Part of a small language model's weights: width 384.
MLP neurons of a small language model. Each row is named by its layer, matrix (gate and up: input weights) and neuron, and shows model dimensions 0-127. Each number is 500 + 50 x the weight over its row's rms, rounded and kept within 0 to 999. Numbers have three digits each. A neuron's up and down rows have the sign that makes its largest values positive.
A block is one neuron, or neurons of one layer that tend to fire together. After each block is what it responds to, as a language model described it from the Wikipedia text at the highest values.

L2.gate9:517529501566498440439610537436526487508551411479462545502486545423537489431543495591447459454392495547565514536577486418449593543515453524509429475457518527580558510507501570589484530463565548514493493486482478502508588523422433552469509526481529483527466527540506498560529514527465398550497507447522554513400481482534529505483497533482464472524468485580490586443549496523493454506485
L2.up9:459521484550551476538485444457561520517492466404514470450471458456544524600453553557473518533519480502563507494556499499539512560458542462480514493497465527419506412512517504542372455453495495419421456447528411495460452496524523464492592605530506439496515452475506430468424538493621481494438481481549573467436462543548515522488514563502470411586483548503488600449462518562467424575482
L2.gate157:483527487505574514549490563450617508566461486594433398476492630521526512478533583576489414483552531542473420482477528474422504552389487467520550468498463458469470450491481544534469456497550487438536538561435548488526504525454463573443519450531481520490554492460553568551526570432478454536558361511445505579492584486520518484571501400534405466520544469500477518470502487536517487515548
L2.up157:468398435479500374515617547522433572495512478516480475421520542443549474473616543525434443467419445427469469581463530545513489521458488457497548479426516496411476451504526493499502462520532462544467386470515538579463572521561485447541529556515436505550467436502466474476487600521570451486499522380353467490489522508494460512531459484509491524477432507590434440493518430540590607582475
L2.gate209:517444439500483357530553577399553484437592487472557437515478487532489526444504573433539522473575440441431545653460541577587570514388547606504419518517488535497506568516480494448582551498559459507578476565538486469459448560462521453490558542568506465474479480511524551492410491477468472368506479359514410486479539550509520464531449449522407513494589477463578583502486472439520499511476
L2.up209:461465420488574543502490495485437438509574482526524366490413527494542547458564524488537591460435570416438578508453535449479534488581528500425458510598536527555514549499502535496499431471631479481548511533541500544497536592448547467486532584568531579520477505375555472444474522448499530485439446489424443518518632449504452520511485414518454489510549518499489532526536490469477437515597
L2.gate614:462554533573565586468493521481494449491535569387545482536419562450499463437471506427456572521343464490499480505429395546603562552475556510442523459577495512552520485503499483541509441541441548479471478506431521525443542452489546471482428477510421470497583476473634555499517502432437505477537386580393529437528520547555526537504542466566496456531447457466543501501544499521478432506543
L2.up614:510610511585533546453546559566426455417537467471532476515472456648527518446421476490461482498353489487485526492396417534585536435449588558491589465542495460557502558534443496553441513451448532445528584520493425566543519469548554435452393449538510434542574436522529473516479490500516482574501463561502494409506516450440464439519482560605520451488503505427559386559466445574540411608504
L2.gate637:514519458514430514560505437459519501504532500618452614512441488441513437494461430485523519517528555438549456453437460554516546448508541506595481483482472565513527565474523502467469420478443581454454460579470553551521500450524445447491391496452493536544501494478580548448480442610491512492473477426527530499428481506528576539350468565424462507496583482501476528460426536526519499561493
L2.up637:554621532421500539474470568472540446515631515502517526502526452495478500579540486490465486467477516501462556448416494507502472516486528472536510546431498432476492554484543550543463479503547538531427498508424525560551578503429494535511501467340448492453541493426544486386540432589529483492470517457552544504485443492598560517465521540613534421426501437486564504471489485514528542497521
L2.gate672:593513513455483428488476608469452523558457457526523615426436535550509453529562522531456555524499512471477444415589561573503504437506439423495530524564553511526498483501493528552581493521523510505501478493535445451546631526376572455557500436430435506477458518388516511444479508534560559498653467524511419533580540520502378376426549500462550474515521496565464556478542540580523469568417
L2.up672:454560570444372503520598536597426681480466576505466455513514553539436456463431484451471470446484434472555402501493466542476519521486570464514440548570561492387527456457461484533483559435501528561493566581566476512514478457480599488487435456514471502511516502508498574516426506613474473378568498490539537568548510470435484538597578560465583466475577435481469483406579517540458557567436
L2.gate701:466467488505483507485464501490502460509527412557493425536492458553442574410581614559502508513496543554453504541486560544599460555510539464462503545607569535375438565561579486492570508442500530519514554480564538483583515487576482507437470475481593549533481572404488484560513450495472484495440526514581541435531522491457510440506482539526499429473488468541505556566421622531541540460465
L2.up701:452531476562504600434507493458488481458495507518476479510460423464527581444483498529490571556554540531455467548470471513512578482553442444514419501421538522452543496532537602495455478530465544450463524510595450544473453537544492450509582570501491542547566555546504472532504453444432571437469544456479421528526504597477530553400580595563511544448512490519516483569458467488567479547529
L2.gate759:535493466512492474433608589464454449533444510419491478394490498490488485424406494513458437459509540529523412582503501440504562484515416526486509549573516482529379532499455494526569449548455543523474515629504616484533559487516509527494530477516557491466561579410559551462456569553510486503513513453497545536529460556515520554565501431520487561428479491499498614549546529503442555540447
L2.up759:493518436566575458499525599509541560426431494559450521528460548404566526504454486503482473607495515441553500572504439407494510476511502540369503513574547528508476456507488516430527439525589480474436488483488473475465482438411464570615498565378491553485595499587521490465533399502521474529517425502566395475497537556565549523456503508467597458447558540511455545477469565538422531541539
L2.gate770:438555540562420427467507499453438514497491423395472587550550561583507550514450483505605528559399443558412454544522453489538453516500547396569540612553540513473549512619499480417504443550583487512560530596553451568589538501497546488431464562535508521516535532497532416525426470432427501436520398436466434483508462515577497601463555472488426428432451546545432577542479613439551524440443
L2.up770:515472491544598443631542498403452490455511444449427382499506561512566590465554544585503554459494537595470554465533402456353463537552492486464464444606409512528530475501492570562482442540539441503453452516469506525604575483513549544417517518483544490449521552516468438474559354565501510491522512544423433379512435484530667484509496512412465488546493403507413470593454486427483560465547
L2.gate859:435507483556584537519528518427490530626543456496444546527404543500542496521538547602458539383402454518469498557581515410445527541484578440544466458496490486488529485524524573540528460505436374368504385538550530537554423434400563555514482517430486438508442491490491469496508593514562436499493539584388507550487410471497510519476465485586479485546509431503453449487550489584500484462552
L2.up859:579607436498513493436525509477469392510503467482468477584519416556480520373470587551529554523438419483505481490491510435432493548521552445591536502470537487492635542457450450412533459545425518534462402460514537495460518540535444501461530492503489469495491568538528473550469487481506570480495473519510404535429418526580496443544498468461553455488534458521492422564560558444552520452416
L2.gate890:500487397548435507514553517501455573471509545503537480602640506490575412556457579440536449496499488457508531457517479424447431496347389404508521571570525630537560462483519488557443494472508489541439587524533518532507496443506564479511498532505604520519425562508526489486491541564484497468457442540546472485475506396446486445515407578540465429501534500535529551380610451480482435488499
L2.up890:587386424446446472570515489455506587500524566468484490514476487518551469507550525488570527493506475513479484491451497534480573529495497420499449433540478531408530454479523441580458476479488542509508391494503656523523547525425478450556510497461575567486534635445441419518522551476452486437565472512500418476615550556564588490523491463383528610538534547522516520507504494583553533514437
L2.gate931:669533449456577479563577538464431577566501507452463578586529581414498551491489528529541478470535413470457557414540525426473539463534544490438590413556505579523421453508480520518453371504430464457469467521481470516608501562497431485500480492476589559423655451474593432518523522419551500514550436528583423530494394540464494475483491458459520574562498396526488473537512502572483468441509
L2.up931:424535498452418462494570422455533443565529519526477380485526509515438422425511478485473491459438533480471509480426436521474456484532504502510451500533496585544539538505430445421472525600475544433516500522473475496539456553539578510553535566511507457467527624557407426471429541558442441505537582499481527542524532504542409510486498562523534442473601505486541533534471454469577536493428
L2.gate1016:499523505415561465570505606451484410556506470508485463465560452546491500445520455606494517503539493499416414478449506427512503481450522514565552482516599512514502509563555506472528529442537479554436513563547575433494517500521482517400476537514475518511495564502607584557538467507464495414519474476517481465486523529468451557450523507516470363480481576478477553561482551438494496547524
L2.up1016:407459448549499396541528483508480417460542507470502464520492458463454536449509453542506430465448558555530479528532549475508492492472447477454580439502480493460516477525460560501498557451498410501403558511487610607428522486483471468473578500522473410503517513481461452513489435532480491503455439452555563509542543542516428521497518499537571408521462471433543500520535515471507488639589
L2.gate1152:485620611461496483430558446519400566464485435523550449492490559537492433487554513514542500525516455417508435649582476539459480537529512524425441502523393603580452581567542463461499368539445533471500580528582511563545511504487519486505478570577495577481541471488550413489501489450631561503638590464352471456524574483496592427466471491549489541529542457457448491540538499519528472580541
L2.up1152:492600467433408472436569459602370562455509417517556488503518523532496410469485491444537479554422437489543410571561429441570500489471440606498509549587475443489565443462415426499446478436579495543483511468574433530544492612549614562450446621517466517440560477457516487545489547434577451556520526457521459480564640544522529526493503504576479505466528489515515440562471556501578575515528
L2.gate1171:548450466498481477425532541432440548495427476424625486451502441463559478553601492511504509445438528537443468491544536448470599507551504436463474526462578585408363443461457546572497562461516509506528526513509564527579610582528516409515450486551532461446516505496458500500525559416443443514553587557549496424479550469571396521635504406484484488460531462563581500499520597518513605530430
L2.up1171:543518636590473504556433499497585557364494488569451497447604557545500510531539402521455557571529372489538594403535454525490505477503459509513605512539420595421427544486516526527444442537456597408484543540486510480521450512416497599479491444512473521523489563499520506614435533562388502539566468496447486732483478518478460459432507390501607428451507478559476469526535431541428504508497
L2.gate1216:438416558527415429557441467508502539540478457429497481498436587456499552485481540482506505434576484529503538528464514550342417520363484518511450474509507552355501480554521505512516456504508514419421503583486503586514457541471429565527458468573547501462417536520466511577485505430486451484574443437549505436499498493487489450380527465394563469441474489488483586496509444469459483466554
L2.up1216:461521466460427590477508496497393540496446525531559509469468613523502582484507493474525557358511539557487476480530453510445455521514507496594371516450527548435469462460489574545482489511382503482468551557428413594436542522386505557483576628624553489525527426514475505443467413564521443464554552510561572503590449450424443463450531554453598494511587392540456528423483526507620548485547
Name-internal vowel pieces. Short vowel-led fragments like a, an, ar, ha inside proper names, mostly Indian (Vijayanagara, Ganapathy), plus line breaks after an article's title or one-line description.

L6.gate61:454515446638443479525529416521546567541447616432499462478383535569469597527547497457476499505492509531446491518542413433504528417491450539530420551595560410467564511525484516495480436494462469563433537580564474446521421542510455469509584520576545525515447492539471569453498562524479533508547513487439460469559511533565507580508587526521574465525557550506486422393424572462510616501488
L6.up61:512606459480368514455482506649518518464422460450521462491416469512511489494461459485552537560494519517514441408530482444504470510508601390516506567514398529365531549470482451464531494571533456546502510418513493485554492469523492586427565521476477440501503382507475520539500479603542451480521531507463427495634518544471541483516481450525402486465429452487520486559507501532438517570527
L6.gate119:543486466526504518515457569560572537445420443426499454496503490429468560473514574490440511460454563508541494424465413547550487506417587485438576540635556610539435473429533447505472559501446476453488539581515573571523429493442519576603541482510562519554512530422497540461430452458551561425541450603540445581533495483479480456590567440508493467538490472432510443558494533534418524468599
L6.up119:544600531528501511461504596482458481527513463478459581496477521483469546486550428480492449524457576548508571511535510512549438434443454574538531500498448492541513473503570497445451528525527503431526473537545459454498563469569636512494445456517424548435514529583608493476417465578514517462487582508450508523452462565489471446531562473537528510454521447545515555481493596561496503488505
L6.gate184:474613480544437430463464513524490496380537490530502473463463509441472482507402534503536468580456515489479547490471515507461493481484488476470562653505497566533486456521493516502473469555512588508499494433481453472500505505463509449389606437537503543394491542399477488544425459536472485534489475456480516611478532497568499508468546521561491492501458475654454482444592550424497560467555
L6.up184:455406477474444535494474493521513558503481611397427526478541505504421424449498439463454455524476578468473471509544451417507594457512444506470480597506489493465418450469526456476466585475564486456489536488513550542457535475433467483471559538555485420510507364451422517506388581503434527559358460434497500462574536425434455497489558449523454392551476436514441502480531563428497581470549
L6.gate343:479524456535506491466481506572595461429438439469474508528523427475460556483513483564510371583484556465492536540529409517518406510546461424520461435498500508478477477499521517468461465480470539541507524582440516461515417508511477458510474386395510515576403505510550516547518539616550512458536450483501496466433535516541440428524476465501421483573468538439556486484564573519495588474545
L6.up343:571484504564320512599524465627599496534538487529510490537565616526510477446532455533428462547487453529480473549466535433474491539438539500585470577598567453512432520494583602393396493465471505584511539427540524458475443503456606448512553427571486480464469383485426541520510528450459555499434487436532611476520452503535582509567632530419522444509488485491495547637534491517506532447507
Mid-word pieces of foreign names. Middle word-piece tokens inside non-English personal names, mostly Arabic and South Asian (As-ad, Ham-id, Dam-od-aran), sometimes German or Czech; weakly " born" and "%".

L2.gate63:566467509574559499553506443461472452470527471451538496458524454504457491480516559467538531482542540507499512438406476544448474469530518515451558508522561562554475567556454508421548520473461505565476484570568476458571502545480507497466508502438469564516428517461459484432549587479438568505460358415465517561435485592601495566505433570573443483424521517446508462565513533532427507538500
L2.up63:526343477511595546446514446546440493429487497528582491411535573515459475503493478474542544470540504539532589513454511549508477485543518514494463508479554510571552507522491509415597580411513456482436528513478435439499610543577491462529484461492481446447465482480429481529484591402453466511459411453445516499443475462528481557567481484482460464430462493390492508469573427512400493519484
L2.gate147:444494534455469441593536547547441516568443454497511481437523516516377473455468478581496499524488381499522536600443427500535524401603543507454557553493416526516568464395550536551585460501434511560539434410529546484504444638407526528519373508493494473553425513425518440508493565446510524495458471519495418558531431517583525406532503527381417476511473589453467476457520479504454420563519
L2.up147:524426560480491451532482484478527495586491421488506530441520464597488535537440494506527489568567425479499525498480449426478556484505567502540502494507561448490494459512577476555531506500436528569520481531551549589560456475468540512393533525469490633511417550500415550572470550479482555544478476474483497506577520498465589571485570565530578505590396501525393495532507433504530384467542
L2.gate237:478456398459513414521508452528401454480485399450471545498507473443438454576409489518488526560492560452413530510533435468561542421492410493476468495453397550489477526480506504462495521554552489533500480517440499577397445444471472431460512541535430573571538548529509478501487449526499524412552473451446486502501456504458621459547433411559531611523539603444568467514492418517499537543566
L2.up237:481369455443443421578585568540407461456406515525533485495511482485478434550437445471496551499449546542468450457586475493518521362531519511499444460475414418425436511570515590461522480487529462485433421517459430477498527456456458485483575474568453609515628510519457553481495438498480512574457537475463461482482476584499583477553437436505495596584536640454620563512493402592502519531568
L2.gate482:539468458509553502480366484514476582486427548469453523516463456410412564444488484463527419518380564511512449445526518467483438533418493544550500448548498555518534539499536419463558454562507606515496427473617514520467518539457529591526555563460461517556549525406450464560513487524491542459519489524465530545467527573586552496429509536520501445478505467494460471484428518473467431479505
L2.up482:493462477578463441528408562422543549447495543457507513437495484491488655466478457487534504490482456520501507446520498457520527490491565489553490508525521404434442471473576487421492525610537576426471424499527536552441584400469546554596566448440501487559577545529522475347497606506555613483472522636448528449448483506500538497524529475465435576441531507459417444548433523406592513453510
L2.gate557:482512521545451491472476473381562530512637487540471576530515436483554539569565542468399433475472510453530536500533373417410504443527446502466542476528537559500477585514536464488537532595491538545529521436404441428457542478485513525501479371463538662434532536506477466540521466508489565458433434437545494480588540477558562402498487543527584437454503493485506536501449497490493534553532
L2.up557:470493509465426556565419426462441560480545557552534502519548493523485528509420494468507514560496495488430517492459496499418512523488479434482487459536429533488494583374511558565562531520512550475382560503496494526472439590546423506496530527561578587578484612528464526484520495473455500577540482457574486465491465434529577444442534549585558475505457501502474468579511465550506483532548
L2.gate589:500482556473559440517559501474440462471513476516546536505531503454469455425502469467474415410558562477444464434571535457478479344516432463490531503550416433456522543518514484538510451515405540563563472469489508554510376535517489483508541470508485590435467541442550504431528437460474533540475397474515500464502396502496506508492451457576419468531551410547478475555435401464506520489494
L2.up589:486474516474499524511528472436460486439555578535512503473507422560505552490558496468508519431430571534555521491462476442451537382558481558542615486546529525503526513518394548461506452562464430477543505477505479428441461435457388503510607444502490570442445555429518469516430487524546464567531440552448385416547437484538515548586379517538436438424481546626442451548517507440468420522476
L2.gate766:544419540420438515501416462593565561552529480480335501479414412504488457475488468502486502498388485524522452555505530427450502486515510454515528536527508432568492543432590533497571537574487493552500519495530520516508527455503484509542419550474433474470561431497522455431475478458516452490422433408447526501399479542600552427474435473556486458497387399452451478484486499561467497423522
L2.up766:445455543667404459386448547534484540498461548562460588575475513441506461495447535486446492540505544465562540419533482485473578553506463504550409570473500490461509478492430508522459478526528449564620531400443486491482497495602526550523422451650473502413530454525509513508545474561553468437493454407472505501508500514502611566579569489475431513564470570568425518531502474587527466537489
L2.gate771:413438614419538488476490480497454403449538519441488471448435608435492476584495519527506533475438471457435494611556606511502561504594480379541585563606439504461537526521482428442485533477446452452413488552604469613481504513500493464531510548543548527550475594468551472520556467472496474461550477462481484439488502472532528512514565458510559629505520546483555503518428471570533471416464
L2.up771:542463503587549631433548400409576557484513500434482503401493461488522581449565412527557546473541544521511535561467451468508494485496549444442564522473497516568532554546536544518486463547452477558480494500543505504486451466511525465459439466489471565514473492509367511498456486538525528439521482421577521575548501582496531485562447453455419505500453464547512473546509426437549512543427
L2.gate776:472490464546485503376504465453573545536522535539628592552518502634551600398440419485483528435520586445537400485616560545483469507505593543474424431482450451494539477492563522490432447425498508488504517444530488572519512409551509576533458488539565505466571513481431575518482435541490485531487533500524617407453451457524566490458504577562540504447442460453533496562498547466434514517517
L2.up776:472513383478484582490484493564496448496546543365498470525615493527475534497471540422562475511569517515494550415432499530448467490556394496601470490540514467466524521566470536430542439549462444525476490550487475497480512531456436501519544587464548484456571510508459492497472533512597556513596459543508454562464452544429512432449458500411487541487516647424512462542509451495456444461459
L2.gate814:523395547619496424503498417483423457577457507431507588512475436481394504446489522476509505533563497495531536488448556520523463430474447515505521490448515480472550453567557469456573494538461417471448481514544528508604439516485429435519569495386471535421402545551531556562514521482540496538497370528481510565540554512555470467505475459446509533518479515518524489509521569573491570472552
L2.up814:512450529514533458510552464466463537637522488467523488466469580430515541495579590508503553609551551605519459487496556563554522453515513439450571469496559496480493589507394470518465539531517486497520521531562542421508475513464423545503432433533420389483405542505502556491500484509378562507581506441469457560558399489440504539407491507441580567487429542526464475510565660424529435542488
L2.gate817:448417529513482537447539445420495485537499582428456447418522391501429505470485541509552549473483541466497414496506527497489509481529481462557562444497477495464457510422483460465470437535557466556497511540505473555579586500393432515480496539529504448374577434477511481451469470557529566475553502457495559579526549503518478568539567414488571526497508481558524355494522517462519510475501
L2.up817:497398488462441497429588506537478489525451497466575434523593511454425484443515514519482458424514546451611462521530571523545555459479550488462545545527482429528464616482493485530458547555485462579453567504532443523485513536431489529452469417485554470451612450503582498482465481501546551568486525575502458565536427531460556572645555460513531546518478464538522446571582526473591407575569
L2.gate988:504519614600527400551472501523451524447497551599439562465526489446461468547534482498485509474527556540579454407452503522450429506503483488445597500495569533471494503557491441542427437519483501534502496490491541571506476525444501538569395464575458528460484447510580483604450476565532536535566468544563427494451519570528478593432456445560502533487531488395444434516542498509446476524530
L2.up988:575532567481491594531529490556500496468500489456477519390516558525446537398539466474542500438574562595462504415541508536493591541472514476498520443466450457479493527473460477522528497525502518463532480516419544409441430524594542480526467564552510432472522452521442439466588536538501556456453400480415467457533522478555561549596514445476472582461492413422396501520497592514489481509577
L2.gate1011:495444396513488485438532434486436540567497513499457461482530497405413509414547486540517538551473467516538486447588517451541508529436483485523493462611518469530514556577375544554454560473514591522389482606472519458491552539454505537423501453462490453541501435570453521505510503605518498512432414558550567433497470499523448491494553529580466449498446563530547482470551525543478463496440
L2.up1011:440445413537400513497565460453582485493478566506458567505435544379444574486530540552561483573546488478577492410488516469572528562555514424480565490508544501564529554584472537617477513472536545476436530569509521592495528530381487539449448473450393492501539523508519530584583478551534579488544486516532577429530475547504483458550430529575515467541450507519544534506514470594436528464591
L2.gate1068:504466557516521413542565464496465497540381452489458522441509445497480566521428478390461537517538453507511510487472519443485522539473552492553551476525500497520452449467501603501575503475548433488509584595512524583556529450603491524499538518489535471537539540451521450478483496534448516482565481377516529473471477539506393567502530511523480502463442440572414408596525507569545506573475
L2.up1068:508433490551568436411495467485479507491507547542480539389519543551349475559532593516413454474607524516486464565554504505487398525476514536468530485523513522605459473528470461511580482522493475546527461556478538484522469513537469594608483482516500453565547507448534453510564437558437530477592476518480434447516457591457539558467439497514538465460517451556533545457569531612477500581451
L2.gate1199:505409515572522543466518557564461579474472468451604384463527527519426442465387506424440464499545543473466511389519497385511507532557523440583471470437536465544416498502472502596464545475504449529415420548490566503471408517467406480508445499380484533491501478497504500490496520502467496479423415556524475525541513491440539519571572591601583455416564539444537455469626546430501457512481
L2.up1199:513406560510567548447499462470465569447473518413497437502534503452467527415558539472396501500604520394553533467498502496477478487567534461448489559424453394530490373414480524544450466488473392498548506545518489550587497427506495442519432435414368568540496473492491461426560533477398634585474484534422500525448504421477479443544504454615502534568569452430540517514569571470495477526467
L2.gate1241:535489402494556463459511488487431499584406481507467539514478490411464517441450481551521450505513476491496438541521508568438502455451546453502462469497538518544516572521474430432505533489422538481471449492535446441482439562496582608470448527469459521484578512582433502587468502517585717519464404473402451456479495498450512455544557522548549513572492564586484435484479420464477618476506
L2.up1241:567509496457494493460503522494570527506514499518547571517570554435490525441430546438473466460444531521576531475418513483502504547501525483491464475504578501503561617387559538498578387532498567463470495427510470491520451511484494486465566442468491438577531529497515518544458529575481564631477415440462535484386497619423515416469509469499441502564460491553501514513495506535540529559547
Adjective suffix pieces. Adjective-forming word endings like -al, -ual, -ical, -ial that complete a split word (spirit-ual, sex-ual, societ-al), plus whole adjectives like cultural or economic.

L8.gate233:522523522413542479503451527458455507493485599532478542495531509503376443439492579493415481594500569553486412441529433467522505488489572561538488572568577541485569580407471463492488501521537496515444447523539518549491561538444538492478471436444443506398435563489566577461478567559439394500460431632425566442477543463539415545470537486559484539573523642480529456565471508485476532395475
L8.up233:467444567527462505466526439480522571518490520493470446543501578541456550503453573498436547463530510432545407460468459472441443498431499467519493480530503567527529491443526641556506401467615549551451537481480541501554459500537533479548426506510505539609474540473535445448547493492494474530563458499494502496558522596537425496558534548470455517524510531598540447541496472482522415496505
Inside multiword proper names. Word pieces and small words in the middle of multiword titles and organisation names, e.g. Non-Commission-ed Officer, Department for Education, Out of Words.

L8.gate368:457558485430466506572518550580510477585479515545535418512401559455453488612559543506402519529566494558522493534495518531500574448533559519478490545491535528559446459507494533527505476579414432492417429457450515511485534500507462408416539491511489576508524466425447543396493506486423492580579498586570423555509460490484521509403483467537399574424455417512451501536520475624480474446483
L8.up368:477559516569570524426508513437495476567460377523493401520486616513525523469421479441441523562494489594504432497473541568524556570526424428600503559559525473412485448529470520474506422489514468528460539487499436523508554503508568469428479521486487509559561461431430467504527530551539506443442537474472512498498474505532550524421462524483568470570530517529579553599539510532561479463442
Name-initial "a" syllables. Short opening word pieces ending in or containing "a" at the start of rare or foreign names and words, such as Sa(almüller), Sa(igon), Za(illian), N(a)he.